Weights of a small transformer language model.
Size: 9 layers, width 256, 8 heads of 32, vocabulary 5158, 9.46M parameters.
Architecture: rotary positions, tied embeddings.
Training: a variant of Muon for these matrices, 224M tokens, 6849 steps.
MLP neurons of a small language model. Each row is named by its layer, matrix (gate and up: input weights) and neuron, and shows model dimensions 0-127. Each number is 500 + 40 x the weight over its row's rms, rounded and kept within 0 to 999. Numbers have three digits each. A neuron's up and down rows have the sign that makes its largest values positive.
A block is one neuron, or neurons of one layer that tend to fire together. After each block is what it responds to, as a language model described it from the Wikipedia text at the highest values.

L4.gate141:496537499537566553519474494511508500524528513492436479468515483463464530497544499475523544518501552547492481447516526423461466489461520479586544474399494393474503511562464478443524579529478521506472458482471468513502450480529476512532521566475443515491491507404559466433420496552537551475454496453603485461488527539490465556403501448467484491574509464559521476481536509514439482529576
L4.up141:529522521487528552460520502476447536546494545540384536415484470390504494440573481466507424453487492570470502490521510507437559559469481551534574469448573520552469510472496489449494552465505512493536502522459521508540562561609500428480502525485561518541547559477498486510526477563525495460565501451505493485421528496494474530450520481529480434489531540525414495570518459497495524580516
L4.gate161:481470453489481518493498500453497483542506525485496562525478434500435462499467524422485513554563500453437473479414508492534500470513485519510535488483468487544452473462500466487414530461563517537516435526518461453489519515541425523491501507524418420574519553543452508499503524470589515530497512492523485503507563460441546543548478411498552430458574423493502560460488538490455507534535
L4.up161:509476565537580526567502508479507448482500547462560513510506511561427562514459457552506498455607458540461529456470560520501486527536508499470556517518555464531522515449554585526466431495541496569506459514433469523466508512499509490462477487554425434484543527540554463473469479579495504492555519520435542540563599544477481577522515474520554478484559472516493521589526527510514541547548
L4.gate175:539482520448513542515576541569465471507512554546452533500499484513533502481475426572526514553559560462470517567479533531429414548553550466486533551538442466550537489428465484562474478461535554553489512534467474476431489513428509505527511489479455491498513507519482414476469535509512475481418496490564481458439474521547501519473514515517499508475481511467476509500524547509433463511498
L4.up175:489502461572504508592460534503471533484458533489478498519525534510534544473456563520518538515539563480532580507511557524468528529494617464470484487459515538496473457471512524502490539536476549482509501414493488508491536536510502487503485568507458426516477495509541419571533521502463540505494578520483490461544506515491550480465450479549547425533474433455460521528486526505405448517521
L4.gate182:515502418516474529518522572491498526490488497491490558530472415464488460459408440486450517472485479461584508505436512459520476508465414512507546469453598506488461572433468462465455499488559513529537521444446473548500518467545454489528463538513531517574570457533535474509543500517498558510529475506475493472480538528473513522547499487541501495526555522466450556541508541531526447520515
L4.up182:517515498530475538512538539475516538474478542479516508439568518431413499506431479487493545442582469424603559507455501476559512558556488513529485436466498483496511447418571475535512477456513418468464605484501429400476559566544512512454536464477458496531557566487501469574457476542531463515547460532482510445417489577484540495527489443517499497476514436491485545558468488499569448447482
L4.gate228:518476489466492489527544487417476458504529475509473420469515531542484618541556488497429517553470575460436405494519575502511543489475546497484527498512513515512465428559513508470495523504552512443494504478469435536544507552528522587485434549502504513512565503501480503470531475543485512532457470479531476491633472455527583518588517430532456482527516506468492508508444521472460538520504
L4.up228:500466485492435546485524442570494520485491495582508450436537484511508542513489468467457507534554524494540419503439495496510442521484514562511547456564460458497473523514509453528523483520566517533474503535503554506458536468556459468568521494491507487428566428515512508559473504506533467512546506489424453476564499505474503542582521484510417450437519476485477547452540494564508493464458
L4.gate357:496529464484541515520542442505504396520558482545483442563467530487532495507454463477476517576463498459513555468487510513470483388486601469486479459400475486531397543562492512541501438495512451470475459484496518520453493565523450564540554475509478538491479509482545470514526459481460474583481531461490465463509520543542565503481455452468506450537499561488531484539456459445485482545494
L4.up357:471455515475511516473503462545523506477446491503460402512610465466448429520499516502571533428492550490565522514473519405513488464491540488546473484458460524474501461529500500509497523493565417558549503503502519465465533478521509440530475478435497497485447559512495533567533524489475427492470478457528464546521591458552515497459500578486456509485495472435450465493412507420428437483516
L4.gate441:519457536432555440448473546483494529483516490496517539444445537477506562417557419498418459486593420464520497509468500477529517515450517497549486545439531511423500530465509504489523573621475482534527409555499519467512498500462432552457558506506556484472565412471477502458516491492501475526565514529544515511480518423494540502512549473519475435507536475471533494477557476466466574532488
L4.up441:555490472424522541480552453484432539403512518492488465503477508426485522412566486509503505490552478479544526470517462525513480510434453530516524508440553445477537512448561606544496497545422514492492510526442499590504552527482501449458538449537559494491571445464437471528558380506503504483560546497458468505492532457489510489522539465502513483451563485448529442503523502442434549445542
L4.gate469:498534511553489515492474479507588479505470480481532518427498535471474499529525511464504446481555550499578428543541557425537473539464470529510494578533410460424517487516519500536507532512564611527425562488429528475542471520535533446521474517430511416509510511559490470539513490521511524532511589408507519594513480505452505531519507570483509474543506503486477556533502472491478497529479
L4.up469:461541497530483390549529501510493444522542427528497524499461551482474556566532513459522439458512497466463481499479521443489536532490460485514497505529510492495539531520549482478510445403566482544448495509483523494453491474464425493489545502498525380447508494545482470556458507487598505471489545576480485431529503453520466556512465538470476478542562484473491483503489485556491481546432
L4.gate635:451508500477547439546490514464479527524496503562517479567494448458458512550516447601490419498546523569552591562477448506543500429454557460501425507553441493532479533544459515464508424516490442497488477441530533533437495496501592531495484542522476498468494492513418502488433501466502511587501476513490520491583489488403485534549490519515535450518525498525490506481549456522465476473480
L4.up635:503462478497530500522484485463499570570561518528498558383526485492496490531527430469520459462500501509499493538415523623462466461516526465476524516469482479452562517565483589530504460497534579459496501432526474480556545588523526526504501409495521524504588459535499563443532534543526461590486505590440471506511479582510531515532523532485462493457592426516484518453478463497463466451449
L4.gate646:478506514512540407499455555501573488482526525469484481464483482489454485531522458499462487505455528451565549547477544518478558561465458539462453449489499545486518483526516561517465485466468483501458514467518484442479458500544449482546508542515502413521519494467482496519469469450501466623462638437541462500511437547506430470554548520569567488410492479552556535548546520500472468486495
L4.up646:449520558530530397518491484478517462479553512436479514490481542441414494520485488495499506504472570464524486526485548586472560487545486543527424512450469539467489477577476514476530505493524523444503534474483473478404468465528505478521473501538433469451490448533394501444499497471536540496566477484516465489473464580472489452488444431449537565512491448437606553484544515456472506524483
L4.gate704:511522482466529503448535533436561555570504473480526458479493469529508502572487565500529492523510460479490496462537476514421458492474445528492504401427517474489516484573504558491496540517495560453531560536455444455501471566444466435503377534516535441487430546539451508458494549545510393533456462516547473458489529565529458486473513499530536469506577517421536519496462467506476462547531
L4.up704:543533537439480551538504464419532517471516523537502455490495440540565458502498484516495539573514506531562478518521508519457569490474473525546481558410487507542432498531451638446470509514479502535499470527472499422460489459518372501519488517485502504454489512516481509526471561481476497509549477442490437464507471474485569522500568490472516429432512500498569438481492511525473461605444
L4.gate705:495561472496517472438523394541489476457566459517508518503512488482458494414565532582521456527562532467474503536465501509465510589537441488455464519445438557513451520497489545458502549433451541487523509511503493473465534475560544542485526491589457551484584494511487512500537533422552522566545449467497551484482496536510414554542453430533430458519559521468441523536512527449458534542574
L4.up705:585493432500561469523470463517447509550589561508496448556414548507516525473464527511515514529448489458588519568534497548554463522506476511530456562500491491512470485617453548472548509433495478534469523517461452512498480433457468485530542418500486450541504577503532476510484540525621470512519550551494550476488525448544427494514488557546540498462472538504477486555525450543495463522517
L4.gate717:479507482522538476503364472434509552512503503469529464493458498511508460500457500513548486484467556531557502501454564458457554531514479424547535494468474461442493506500499550503540565500469454500438504494529420495564440579547567529472508490478407546488601576469462524450429484524526507554517510504509548462471502457466457540510501472495502437488631461485495520520526510417495509525525
L4.up717:501496551509433543484442455494512520579518475468504487483604534493473493582519515431606531516500542520577587559473552537518497508499529522500492463574523459492471507523457486486526522571457558552503497535437531497542495506558518422462473558531500540552546508502532566469477559433508507549477451516510591472455569521516513531549464484497492492456480512485578523480483534514461578514467
L4.gate737:530508492496428441551537474490528513483493571552480523491499478496583398497476487467544521467472501440482477459523469495460502521464523564478511437526471475538500524531523558474545503497508464473534466497542467568475449560503489463465532435497535446538470475524526492495464540504519562464532509479491498491478466451599536566518492537500533458448548518472443502528574578486486491513511
L4.up737:507475495509466477431538455466524479538524516470517472508529489456536447444549513520532525529470492557458411544461475498467559505521502536403513518493475533450466472512536493471511523526547460535488454467581510511482487471528502469533508501490496429511495478515552497453518480444477589518560484504487442498423560501508462579553470491507514492429514467448513517568585528453448503442467
L4.gate796:468472461470456480476563512525476519519410429503480490508463466505511446527471559550493509484543480547519504496497485422541476500619523507550453509456504421474493509472471461458562483536433463558503573504492574558442513567522502535526529470454540496554550437539499434459523451506537491400541576465582520464535524500533416493549526515538585479541490466512509563475531542549420410527540
L4.up796:557495574428574420467495555480490462493476503513470461519521460531497448434442531551484506466474494546470484536486505462549472484596568486505474553482480440482468477457441488459496432547451509520486549542534571584427457510508513508562517407428510502528516422498524457483526531489583472477445530494591540507588504484525482574555504490513559511542494519514501496500464538489467423520471
L4.gate797:493514596532533458458519518489536444523507584561499468500537549447501465474508559499462450475485494528569469492507522480474490498457506485505534459450422512471479524474530585478482484563508452505573565476480458464471531487492495470527472557514452436518519520488433508529479414558474489571550580489500522453452477471506512464511436422468479441434529499546550500513478525521472506531507
L4.up797:532548536486421430566520471386546535471456497527513465504551431466432548521494608514429519533562569501517487545495498511501523486470539534428543411338448413494469540531457513490453542449442463503483509463409486506437556508569492506453533477485432483550473512504518486549458469488460512499522552501516522497546497466481578462526427461436441498505532452489537474479534480500437490510484
Hyphens joining parts of compound words, codes and scores, as in play-offs, first-team, day-ahead, ISBN 978-0, USS Nevada (BB-36), 3-6.

L3.gate25:465576524525491512572471513521460473562405503482449499484517446515533548518521582521499439459518525439458534450592533532499497541503514551500491472532464466498423490435467517515548530442452554485537520439497548491553516461503478502601517473491457579473496500432537470517465478510488427575476498483447445494529476476409496532492496483494507541410491534428501567435535428482492537472472
L3.up25:501473458482464533428527510464443486514520500532558446476518500565500444499589556490532445543511511516504466551484550460540520415414515454470527500529513506517443506537473461523509545453488500485531446477525499547448431484556449524528507532555542479470527492521475426528488496529478456508521447524484518551561540522561519490548563473504542492478486469413508576520481467530513554526492
L3.gate348:509470523510539423560490548543501412495543494489524481453471543500420483488457431468473495533535541464468382481483472452512513511419520491478512498449412496458521506444466506544481520483531511509461402500542527512531534520481475501540504537545525586482497542420501490489539535521400463554493537461503439458454486527501564483442470504502540537530450455454519540499555514505481464539542
L3.up348:461530473514521430524453491556449470449508541531450478430437514470487552524388429532479484461536557490486424491505476434557519461467544495484554501529470498470497485495528536534470536454539556522446507515511524537505553468458491454536486507523509605454415486420503539528572529496464457540540533497484461563489498518542551525432494560479488515460447466527536512504609527525502459487486
L3.gate380:459449538507512490551500502513442495422533541502500472490430460502500563513516567499511464489453517457455483447517540492585509544541450530478473501519509512539473512471481476588487412460510527469496487507495540472504542477509474502488402468515574438547405471565488542540505498502485508566533458525528488416489445523471473505499487494599532437458442476479491509502472531512453532515477
L3.up380:505470483555499465500433511488490536476554555442485510519452490441522471473539537524548399514512436437534511549468508579479524582464525498541452538476493546464497529528476540525551539551527530451509574569512539503464459512509511479463473466462582502588502485493464578492489424584448479548516458474561486436549508524535487518520547480571475476497488486515560477536424501457495488460503
L3.gate552:456480504469522453548513475553534491437546572513493426473551542472524566495540563544504483521519526479514454412510489581462479514502470475492488545488521503510562519548535482510503477463521544508526503535622577610496553443546510551473428569473479570459447588527502480463473567451461538505515551558544482476566471473453499557485495498487509503558552453517526490493570514434522515556458
L3.up552:467510481418511465499587512543446469474556493474510451450522449523514505488601443507507494512459553471483465457421499466460484584500455506433445484418463502498433485489539487528486509524484542537456456580498486519524451560516543566488453553500575449529455501511494530484507476487467542540459492469388441442528479495486492443438521477538491494505560496444492436510565546560414535458563
Line breaks ending Wikipedia table rows (the closing pipe and newline), often after an empty final cell, plus blank lines before section headings.

L3.gate27:546454475513453556520471469487439463530518544550544482533498457526490477463492585518514490482470529497558587553406435488396484466519521507543451487446532471509544531603449539506495494493560457443474479447527410486488492500533434546531561527484529461528593497415427519481529549517550496524505521485530459494510511524492496482501484553490539469499440516592511494500488487409560583490519
L3.up27:511505526475500465540461534454502487518533502545474495487478490538476485540427446468440506442539568494594486465505465488478558517521553543580552475480479424470588569497492550498457516441502429499537549467440464544389537535494451536495531578505535471526483476524445521480516443466521435486505484570462508448503490494515470510555517469515523499443555472472574503454469531533444557456465
L3.gate33:507495523452507610605498547444503490559566479536487530498451490514507547504588506520482526445520516426470466451501449522510508523473533495500513558425425500482471575536470526515394498552501456547512431442521519538473546514458523509534481470530430480464563526503501526525525398494487456551475513474587465480448447489540450453526462494582480529497522532455490516508468487418553391550511
L3.up33:508457500532491455510526503510539435471522492492544500457500514481568551453571507488533532507502483472484398529527503575504511519565504512574473479515443523508417568517475512463486515482502511513509514507481610564443513488465425524516497506528521439534455476475496522452450409510449468506538545443537486456517493524513519491502517518517473466454477577452523541516586479497498475538448
L3.gate363:498480567573498488478511458544499559470539424430528564524463551517519497541465496492494489505619480411365517504454495515508452446497434467505463498519460481478402532450569476514509546516503459580547508467438603510473531475530490494470534531493487548459546416447492484515492435523492474467474446527538430445557471489502502546512492490457480543488447541502488501450526469554484514442540
L3.up363:528493569425488409453421586413516482460534521464521503524448507410503446540545510530420501555551556440503492407495492527517503499481498503485525498498440522539454537487497474485538564520529452481506559494460468497489500420510495526574521469455482551462556460519518500536581474460507528477552562502498452588528515518518538511513477496516461491500550479487542494493504474474512437501525
L3.gate374:509480507513503520458534511535565517560553569563479505507528518441530444550428518458474513544547478489546453546466436396519530454506533525458439562523499470470593498485438527570559525481409462502491567450522456471499493524575472503523485469436518487416506531529509525506462500484480470534489529480511559502605564462539497494495518527487549454489485543448455455514532539532492494524489
L3.up374:498528495521530551512499507462491494449483494472453448444449542446504449521469529537513504486507501481467409543464481463535522427472498513505479463474464515443569518461517519559524467455444570455489516509530557483521428427594456517517533492513458443482408559492414480418472476433480542539481510511586517458557456466529488417390498511488472468504545540431514472504519506502464487494470
Hyphens, often fused with the next word's first letter, joining compound modifiers such as first-person, human-powered, German-occupied and COVID-19; weaker on mid-word fragments like Th in Thunder.

L5.gate671:496479506562477584516451490474446438494538489576490522434526549508514462504484508530494454492531502432490489550528519475537503569463513453505618568472528489581461485496478559556533517497529558576494505508435479558529522523470499533561519470468522496554525495532467406509458492509461454484575518496544572500555510495448481513527472467487501454456550544590539543508603486486511554482454
L5.up671:510508446475515527510563561532518424510455466481425503518470512501498599483498452547441525562538506544511432479473488516474467534533531478436478494485514498521476574529484445508546542516478471482446611504524470440454534559525505496590488501479506544457509588509447493521463417526451495490505453467470536479554426479517552531442512459521514460532522460530471476576536493548509513467483
Mostly the hyphen inside fixed multiword compounds, like commander-in-chief, All-Pro, one-on-one and mid-1980s, plus scattered word-initial pieces such as Dr in Drago.

L4.gate1:537453518506544514461416417438503516471503506537500492514450497526494464510487486473467530488542438500493491503547500438487509501433492534548405559490473489475530433565464540452483512473520546457481510495523511489590532495554467472486504554531543485511493510489487486563529465551488539495636441528513459502571461461578550474486456401438549475489518511485496550516550484541501530510554
L4.up1:481469499568556511484436466499472504486505480496538497497510438465488457513553527512554514506558447502520501525511511502468533466427568583523512524471524515481490521606447554470507454519507522506425503473531479512457544504583467447466558595496479549514492572480504532533427442515497521481571468475556538464570523495581602532487481512416478467484512511490427562476562508497497485532563
L4.gate6:581516530467448490482523512476416498444538542538489532574535534535513477422586519543459547502501511516491513456555536447554488499586537433516492509512537455499491538410458513468542527470464528460501485512502548545490452451501536444504538487468598487534459491457500481538490553477494536522577491489481488432476566594460448510516597438454532467479486494497523519584538450458529537479515
L4.up6:468493477504550550406479420495498557466534476506464492577463553505447528497533493497429489465496554520530482490515533546474524472503500496556504509497514496513495541517429468502535490427463425500456563552506446548502477509472426485487506521433548480566497555479490495530496518510427470488498463505471510532533514541522495538452453529424576463523506504468545585461462499517449495454448
L4.gate95:535473484573515489465445538521398504442438460503517567502489485503532449528433454490504465507479446568514503475483449478485452451545504482542368524511514486467417510490473493451554550471539473553445475455548542442472554511527570474501563444572513584531477488520474472499455460439493502464483495550531554518511523433460449476522484480477461467519427522463492510478565448517483534443544
L4.up95:513520507530562441484460500523453449468468527521486559504526498481530457460463495399463540483436604483511518467506477467516477468513460487510431524453520494453393561472545531478524516511524559571516531515554468531492490487469499475554586532543584552500407435522545554556491559445452533508507478526498543541517485487452519479457483491478531471530480548450413442520565493520482517532484
L4.gate115:434502513488489592502411491439452507515471571526486496553494444411537494483433477433460446558490512475386501465462511502469552492535496489511494469496521490492490510508529427551476511550470553499495555475527499475455469507536455473518396576515504570471474444497473492483520476444490527469513498487557519525454486533508476533439587571498459505505450498422490527464555543579566442568479
L4.up115:437529489405508485436523481416441441531554524464476377509524516443524523496435507467452494458524497442537528502429522471489518542451494545467509457385511510449548566465464525522507507534502534560560523548568527436458470533522473485488490505599508487486452451522486472484462486490462485508521434454519493451558516520417498533483495589494447487481517548488445494522510495561479552482481
L4.gate117:535504398518492439497457508453442467570495570488537564542518528460575470545503458487465558554461524477467418467471493526537531497529441502490569559480436396483538528580558514481535478459504555491490418536523526512535494533482504551511466500430502438542469512522461525453471587496461440513533511505492482459520526502469510584457477460500509510465459533439491541522518468472545565523547
L4.up117:458540547490491508512430502516497517501579505454504464486502438471498488461517497504517430509499444466479519500508500474504410533439564487486430517377473497513489586473499510563485529521574566535451523492530531524503530595539490416540495496528495509435426547395422551528439484465515527514489424532488569519540456478461525515511449516507513436478489514430484545442425464504491557469512
L4.gate159:519564499505532521499391526425531454507449663522508516520433512572490495470497507543483470461489410490442500478464501509585503503569467421507523552515502508480535509528524459583548474533515589482493478484510545523439500543544505459464492481556493476520576503573474561560471506488533527506486444493515441464476488559513463452495526477484510524481485534505477469536489545506430510486504
L4.up159:470511514496524478503505479519469477519499484523510466484488463610526539489556431523477466417526451504501562464519514516502507477476432421555512501487395542468542498514447520521528490432491549488445474522517417512500504492476511493569476593461549550476442506485457484491499457518508484510487452453477474408511481497529539462546495537492523502528509548533623582434409510504423468421515
L4.gate373:513472499522538517530487537512513524521473508422447525491479498496555527452570443490448533531470478443484506486548508514564454449462542552538553557462465405543482558536484550487441412594516578493481477510538576567528469452584497537523507475545518520618537474449495432503471485505465504500474488558470480457520510500433567579564515447493518559520495506465504440495472526471442418536457
L4.up373:575439495541535450465492503518415510483506495518523475508525502509537534489468519562488453492485424495507523531496515535523474583466516605482483517518555515530474480522465526447494500468562504598485494546479552516454445499527491540551506456524538467483475448450526523452477549459402454475457467462443558515522478424448564509550536488521497525567457469439456507518508508579528554524491
L4.gate399:478490524472457445409442497428521435492549531549513553522459505555513464516518513424482456522497501517491489463508432490494496482447493446524481533455460500431493521533479574505519538538509622548451496516488587491522502521475505499483463442515526443522469550507457572526421477472439504513440561493453527510475544504468500541488439457426456541502480453495517531552537544475541530529526
L4.up399:512472469512518424527481484477493508492440491549514399498543448518514510484497493456439527537507483569562476508531554449568553513487559540525467477469530433594528497581494518494454503446521463465486464505556459468578502505512521415533534516599512455566524463553504434520449459512492572478494522581493448505505425465500499514456488503525475579467521488489513486508523444517491433480597
L4.gate451:515442561462497520445486543508456468480474608485491510489534527543500546520540379445478488440467479535498468491561500515474477570510443437514504455488488540452519505502476495443501512461497504435480495504577562460580527522448458586507431619546529517508525571534525464431456474528565494557543455522515439570486561561575504548525534491491575518505505461493534499588485543527503486453481
L4.up451:511411481483496559540577535450442522493514492434468555454586491529488525464499452435478466515452531564510523558408509483546485529535425471492513509517497465511531509540528506486502537452487556515459501468566489483531502473536462567544489456496554436538494531453486471510507543526558514515514460430469482471424573475503459513539479485443478540526563526481462546506445510481436528503535
L4.gate547:476485462413496522448460473500488469524485492474458498459547476448526499558507506598522467423478494453520492424402430449550496461517454513503490523510595482502445539515454541486490537513435466495436470521577516535440470544550505463462479505459496544508539486502457550462463491446509536524489439511517512547493510436505509486464519555506523482448445532461454474489500504497528520451547
L4.up547:486495508494501527509489488478561492511475494450467507569556595468503509454443468537497520497497458472532547491419452461513519475537571560524552551523438546492548511521479483410509539521507630514542503528516546519419440441496528428541462531468460458482547472498484494566485538437524416533535497457509463462501489435477495499486562489538471483438432548455492464449430501540463512523589
L4.gate551:542504486539491478431460508454434416493473525460554463556525534487527588494484374530522485477418460583562505567431420487473447539435519463439512533475477471523487568484494502533489457524564561514483484450478539503534493500497555496444509548509516443513443488520518485468470487496537542459508473503514417530424488510491566524445481514486572490523479500528504462445512501434522486484487
L4.up551:518520452536535446437503467495548490485480448464505496476476472487414483517536514492502484440526526472526503533414498543496454498467486476464507491489473539491467550486535552507529494579537497454529504554487534535503549572523466492534523536533484504473512558501546509492471508507515517432507501469523528578548586561483561549490463442613440541437436553488465516555513510481535456452585
L4.gate577:515539524487483532512477481479489520575500484550495433528523526492484455557618419522475491472452545560472510482500481484634541494451464473463475564484537460517496499593515499583530569467443482564508501500522464507517500529430407505534450488502465473589498548443482518497526475507561527564493496452456502503479513479488483520491464422468544497507502558490470516485478527447558504489548
L4.up577:513533492547490465510470459477465437469520407474507464454510511580597530537567550441519463574483523465485455405505486567477473474469507498413460425454439574449502527465488557495542484544446468535466552532465465489516460521463493480482503516460526533554471538517573514481474523437404468509507546443471506513459490474483489483492546502523437535535515537553554424521554508512528498564558
L4.gate667:490557526546454500486509501512449521442434494459398505425544486462460476533538503464472465469541536457493533498465503583459515441459569516507444486549498534510558441477480402513531486539547485565430512494457427504482460542475576432488537508475468439501475554454482510512596479508448471511535522484518501505504519544477463476445498491466555435473506541438466472558521527410417458493433
L4.up667:565494518475486503462528521513517504472434516506456446545603504458439536517510464533501516492541513491512520469551489511438541542523528531531500456509578545521553483478512473511556482507482499501502545490489459611440522528505490508560511505516486541463497528473516516501506520431465568510501540436560463526553434489465498496533445528505540582504507516474537550456501497499495519466517
L4.gate683:515501512489456546490516494525433519546473531543459508521521559524560523417513499468501530424498546494471455473518426516532529482493492512527527471547514474529458493520473473455463510468519540479497472534563517555556442518519486459501496532479511482512500519574473444554504499546546438447480533430492517531505536499473434490504500495484520484550573509537480444497507444471528467490457
L4.up683:502536475441510596466480502448429493516487486493480560508470490462546548543489462502503467489454540507463470490490471500476561479512527532451549493482481472532535496568446528543489527452469569443514554444451561475540490437443464426477450526524454475449506518488471524527469498455486507521578563426486439531564436488483632518489384560446502487467542501447526519434464456444491501453536
L4.gate734:551511455515546527464490517469554535479532523459531489451523530488510513462512462452494505528550471478571540427546420437465533505496480478536517482552460490565512493498495443519522469488468509465450507509499544504478494518569563458468431483537489461542480460436471517467622493562484470486541558501520407534487574553473476521502546460475530490426527509477478520507579478497525427507551
L4.up734:511527535474527550559527454444510481496566418519481489546455535479498485491481447463484481498518540520552554408572469547583444461487526479431498536579524477516560532462446522497425535435500490484553430493512497433459472475535614491474508461495509509515561526456481520472516528532460482464461456569541528473518538526455526534485572458555549483456491403499503574522468512447437512464497
L4.gate735:474519433458453430431505469478526503481545538496472582521539487448487561457529498497493529479475513536528482458494518601523548475534532549530462486469453462505587478487541524495490531510436464490528563489610461510479548548540530423572466530457547567476515489541478513521465493500523477560505454598442552516462509543487479493486537457515508453574500449493466467520530518590497505531554
L4.up735:485484492504483572590462493503455493499429593556479559525468543479487473513469522445585560503565496470517483530453489543537516551516535534448498503445429530496488567481425582538491557495500499512515442542531463474534448544531487516493488543493481487527414567480458561548525541458513481496527483511513512448506471418534497514475597503535534432482501499500545458596540440550502532461496
Mostly the closing pipe-plus-newline at the end of Markdown table rows, especially header rows before the |---| separator (election, draft tables); also split word openings such as att(ributed), app(reciated), D-ec(ember).